config.toml
num_hidden_layers = 15
hidden_size = 640
num_attention_heads = 5
num_key_value_heads = 5
head_dim = 128
intermediate_size = 2560
vocab_size = 8192
hidden_act = "tanh_gelu"
norm = "rmsnorm"
norm_place = "pre"
norm_eps = 1e-05
positions = "learned"
qk_norm = false
attn_scale = 0.0884
bias = "all"
tie_word_embeddings = true
parallel_block = false
init = "normal"
init_std_qkv = 0.0201
init_std_o = 0.0201
init_std_up = 0.0201
init_std_down = 0.0201
optimizer = "ademamix"
learning_rate = 0.000139
beta1 = 0.9
weight_decay = 1.3
lr_head = 0.0052
warmup_steps = 562
schedule = "wsd"
decay_fraction = 0.554
decay_shape = "cos"
final_lr_fraction = 0.0
batch_tokens = 65536
max_seq_len = 1024
doc_mask = false
train_tokens = 631800000
max_steps = 9641
dataset = "wikipedia_en"
MLP neurons of a small language model. Each row is named by its layer, matrix (down: output weights) and neuron, and shows model dimensions 80-175. Each number is 500 + 40 x the weight over its row's rms, rounded and kept within 0 to 999. Numbers have three digits each.
A block is one neuron, or neurons of one layer that tend to fire together. After each block is what it responds to, as a language model described it from the Wikipedia text at the highest values.

L9.down749:428545483527490520443511501486468462501433550539455497504480513436485479506423468460496500482477427465540579555522481473552458479493505537521466482540506448474468509533482466512454489474495543558551445479516470495558632568524565486449442562450515508534557532546556538507516521469445460459
L9.down1159:459529560544481514482524564571511553487501591454504472500536509503481472458473547485450515488454515492516560523560499525444542460531513465508565540513462495514470425478544568406481490497539477402453502487453459500470512444475504482542429526578515433477533514544592474502522467473470571507
L9.down1348:540470456448491538527530478483503490557408580566518540444425517468537446509521530451564504500563441540487510577493550521551496538447495441475488462548480595472518535490506502455556483506532551486446509462440495435448494499491555525504452480457512464429482531535587556532472474541525399566
L9.down1660:513512475474466462497478536505523533472544428504495457520475395508486513467434503491554540508480446494520526569504541488509468527467473500450445554491413570428514509443466521534528446454516524510435492524533426460484562543575560470509586484462556488507520471559466567513509476482543447518
Instrument slot in credits. Position right before or at an instrument name after a musician's dash in album personnel lists (— drums, – trumpet, - percussion), plus music-playing words like plays; weaker on separators in tables and lists.

L9.down222:564488484535468543467463511416498509457474557482577480528468405546507497524459476519467544422491549538497539517502537532559546627470538549542463488461533525481447502532495511512494445455525485504521509459543495500515491551527573582501487481455543452527434524505506510467465504535512513480
L9.down916:517487471465493526489486432478465539545558470453459451516548543530527559476483429515493484476503542502454517465484529479509447515453449516528528506467514489437496539505563523537474471501547488550499431564554484504456455414506578573506487490555519510425462542437544474529513518522503498508
L9.down1421:551533505532564469524488534490519554483478469540520496544461488546537490442441500537488454469518494466503504523512496415488495454483437557462424489547536531511534561474518576484546485579498461471578520493460569562475490564575449512519517537469577503495491499458589552503543427444556481427
L9.down2409:604484530526448466571475505436481537466472489457408524555508538515455468480515536565562468530536590516476478482511551490552540531518512517469486506561483438448533545481516444508502518414546494507532547520583532424458519482554512585511465517498511505509450468509506464463445525504490479495
Digits inside years. Middle digits of four-digit years in lists, tables and date ranges, especially before a trailing zero, such as 19|6|0, 20|2|0, 19|9|0; weaker on other number-internal tokens like commas or minute marks.

L10.down225:426531518539477483444504510498513472447557474503435521499507505495462542476526487513515486532455435493482426565454541515549574551401496526501537500473507574478438517519527448572523523520518487483430472484551461477467501461512544459496488483487523588445535529512487477530418534517506499458
L10.down706:450501523502492437520486494496477522469433452531520488451557545423515589502468542489444502484462520505554512539545493488495536461426531508481524482545559547470446431472506476487504475573405454492485409478562510500547462495468515490487570476556418475510544481484518561436550515486510487516
L10.down888:537469528524511496511468511492494514596527486475502434476541472513570485437411477573512510494480583448483563507533492553515473489592522370531530538552440477538521444555431516496573540521419471504468447506496571538543584471484487496441502481500514467514523464504433549497515495455507448501
L10.down1293:501451455499447505472504450518459514519464555480496512458500480496507515477470507377482509434535500507526574576535488472526451502553509499469523493516558487566401530452545480529471506490458507534497471502539405484462566477424527479553526570443496539530515476482518550510516477524535496454
L10.down1369:539481457483435468542486438486431562458461482449448493602517518451543560474448554459544487485528534481460486526493536481514549476518487428445477528485483493498524468522520411506501458509491524576569507538520472442537479543474473474544505513492419522553481537473492537591463442518511496515
L10.down1533:547492507418470492554514501491510515513497454499517477473478485446438496529471553457466540545486447505467470522476505473547570505499534495553415492494526565580440489524528547585532478429519524495464536488541447453502490493520476562530494528532536379522479607541492476510475481501529477472
L10.down1765:522521475506530419413430485525525562531531487549522500506451487513500437485524506609600567519498513572502541541566504474524497491561489520499529488537519473471481544469485446519486524521467523548536455485512423482474425468581488465534387511506546474585516569544478551575508524461498471535
L10.down1860:520605453506464446494435522570500472557536478478487436612472417494530465469479485534476473456538556494586526547563529510525531484481483444464454484444552565546443510468538555548454502510548453517437484478504516519474456487466540469476523498558440538552522479497502486492553517514505517590
Credit-list separators. Dashes, colons and parentheses separating a name from a role or label in music personnel lists and infoboxes, e.g. "Jack Hale – trombone", "Instrument: Vocals".

L12.down0:478485482480470519472449428528541489532453565471491516519487436448512532483523459505465451500505491489482522464521440507491568481527512581529459506476463536468451543436469493482547518523471546529562495554486420612461529493511520554510575488480513554434542539498464467514526452559559455539
L12.down1434:518522519489491537485493463530570522516443557445484496512434457444517532521556443573500518432541509588478499520506567439558520443561530518533421549550519472507460532549500432478487539491459521500512466475517528479481587514508467451532475442446551492465486490490477521491507439487498518541
Role-noun slot predictor. Fires on the space or dash just before a person's occupation, instrument or role in lists and bios, e.g. "a German' 'geologist", "Ernie Watts -' 'saxophone", "Brazilian' 'rapper".

L9.down99:491497469530468467456493506506589521506560458513532549494543468500516528499476529484509477545595506489426493526468497483473419568486455505568486547535491490523482474502536519520491561540493468592562505512546549492534442536514560459503536523527526541476452528550525491487556539439555524521
L9.down1600:529465558506437506507513499487480531537518501533515502517486550497477489481444485526414488532456518502412508502483427475468445488478513524490444525485472504562550529410500455542482552473499532490477529416446466538420467514566529504523445457452510589440477459483450468584512557478555533500
L9.down1849:562558518487483503591550536476555540522542551443419504553522547524522468496517521467561509578579509454457489551537472499553500461452506480531427502541458445478435477513426519549543573570504532448463445479516522558632549503483539475517495503550521442547410527432469556480516517508514589543
L9.down2045:475492484494521536506518534488532515508492577503518479593559471513534450434468494472521499469535488499402509464528552568443479447480523514501493480541579554528452468495490489527521465543539476490466488469470532508553536521557478506442547495507525508498420517409530619470486508482530544480
Second digit of 2000s years. The 0 right after the leading 2 in years 2000–2024 (2008, 2019), plus occasional spaces before a year or in blank election-table cells.

L12.down110:559455479525509522550477481521486524507472459443521514542532537517500421466482527542501539529559486472520515529508432582463528515513500470542489524512487497489491499496510528474475478447505479500457495465474503445492557510507538548444492522494562477485459524475455432559519527513502525430
L12.down2149:521458499516475562534517542561471509482451478438529535542507500515440467500548483519563507520483500456491538525497509500470584546438532500472503487526513491526505483474488501455513467514481475513507505510472524528486512509532510533440489482553543519483513571508462494555562436488488496463
Numeral onset tokens. First digits of numbers, especially day numbers after "On" in dates (On 1 April, On 27 July), plus digits inside years and spaces or punctuation just before a number.

L10.down455:534425410424517546448462448457533479501465515465503455497461427504487549491455479476538476568432460437479486549529567514491486531448562525482535489460432534526535505503433448553501522467593512543568552470502534392526531499499523492493505492509507550545506464496471499490522526536542422447
L10.down708:510389484543375565484478542514554494450541507523458485550547572548524486512543483520521457471528433446503445479566498483503459520536495534494505545405539502459512526475477493523524530509437566457583500542469553501506491504492472542494450473441500538425489454481556450493445498533508519467
L10.down724:484495480479496505523569468540518450541543473423445544492499546476490489515559454444461553416523541470473527509445570563477529516550500540518463507486564483498473544506545504452508477506468517509484485506513458500455529413582473433432531460486468454487495490491569522466562509507460415524
L10.down828:539508456543497604536491513509547546560476589533550472436464499472460553512486472512499523573579405453448490409530589486499527471525461507428556562472499514551547533460514484564529490481522502505498506476472569540523493500570524412461507530448512405528480507438513455512503457478533464499
L10.down928:486522457520428520430498470490558541548503412475538494547465571546526497559478570499597431486526478507505428449506479570533499479553473549532484518503545499449548548444483446543435530495475487535412457479421549522495504534474523496448542476544520450473438519398470476557433510543545455530
L10.down1524:473582464512499458511478430512485506536510536481536533530470546532473549488449503449470530475497483476485544517568516510471499459590514479457402497537477557482481551470497603461420549497463572460518477489504444482560544455492493430437542445501500503502503523510482519495494482503493531552
L10.down1669:522481475527476543555457570459605526478519537527449473485487522529436484473455534502529514483471472480491464489511493534443468507498483536488474516468442456510562560504507508532411442473485491509569523507496480466497501589493554531404460491497529493518464475470540481547507537477565516519
L10.down1980:527520566515450444431520488456510538504470496491583558504507516523458522451498513516457461457429500501503496473485524491507579520527465519516497509497497497551558567468475523499537486543548534461456525518539457557540541581461491477518527444545498512421497508565531475504452472542468560496
Number-internal separators. Colons between minutes and seconds in track-listing durations (4:19, 3:43), plus inner digits of years, table figures and coordinates (1903, 38°).

L12.down988:484526528479600564508474503527480516508523498416491425521461522528518574578481472579533417548466535445522547446487527488476446494508515551537520518519463558487512486488575512522541554470443491501514555580446450452454522562558486483573583503548501544487483504431520480476452449541501513526
L12.down2077:515458454569472483493531518461465496482440542495528474427500462445494447496436500508481493497520469500527486505423514552534523485444451497471510493450525530523448511434530465537437474455512525420486521535533462492532460481498483519493524485523566542489495490510452493523529468410496590436
Year second digit. The 0 right after a leading 2 in 21st-century years, as in 2006, 2010 and 2021–present, in bios, charts and tables.

L10.down105:476476493470511490550511438490496495474507458545525451481513528452480519428532484493511515540513585624464440497525542525545525458532490586572473484497507517424505583507570460470482499526545469461396519446470463472517445451449477468521487543512494604432455514459518439515491457473536550521
L10.down349:482533601563547445447512489497549460527528562488466534507491456463455521483514502471495484459495423486529529490484522506490413509526532558463478532474536496556454508521479468500560573514519521476476515462495558555467533528468576541452430450540469533562461488459465501594508495529470449516
L10.down537:471485541495479494464498480432554477524432529483539492557518540506483435489509470467486480491498536492516525450554537501515528477528523433487522508500515473477469575425496490467442501516566412415514464465451508460460447511501535486451533539524514496529550494444546510528453477479511590550
L10.down645:510508456464510498518439581452534436565549467462510600537528527558471504481564479348435594474433496543364555567414528536466441506454503558433457556475522435463505532499508472475477492545524474454530531485489492482567522524455514456529465492469544525498456444515491545549521503612501519514
L10.down718:446532534487479521477458513481589536482521492491509482474471548500458500500476503485462492465553549463482501444506514540464494501455417535496535500455540500506448449471468510519494552537532516480496484492505519513543532483482519445503492521492505518495440497508523482496510496489444451456
L10.down1520:538545512460518490445484508500554490507464553494511465495496441502470459497486520502485469500396583458497491450479478460518430489483464509538565514539560498508531575499482522478451434475504443516483519562456457540533469480523519474495454485495466562419538495508507472512522507460485459530
L10.down1593:540505437486536530520472514487544483457477553561487474480427464505539526438570560563480494503447592520442489457536577493480475532545545455535502566472464453458578449571458526559445489473556497511467421384514551464497488501440497482462515536531513501504517546562458504383468532510448531460
L10.down2299:497512519509489477524463508533535519536478477437515478537534467467557483519522532507483467436615525472543459493545471503475468542475518461537457512493489485532533502516561436406539515512512469475505488570457495421485433517523532477476527507467508513583468454463523480416490454526546454408
Mid-number digits and separators. Digits, decimal points, thousands commas and dashes inside multi-digit numbers, mostly in stats or election tables, e.g. 3,425, 41.1, 1918.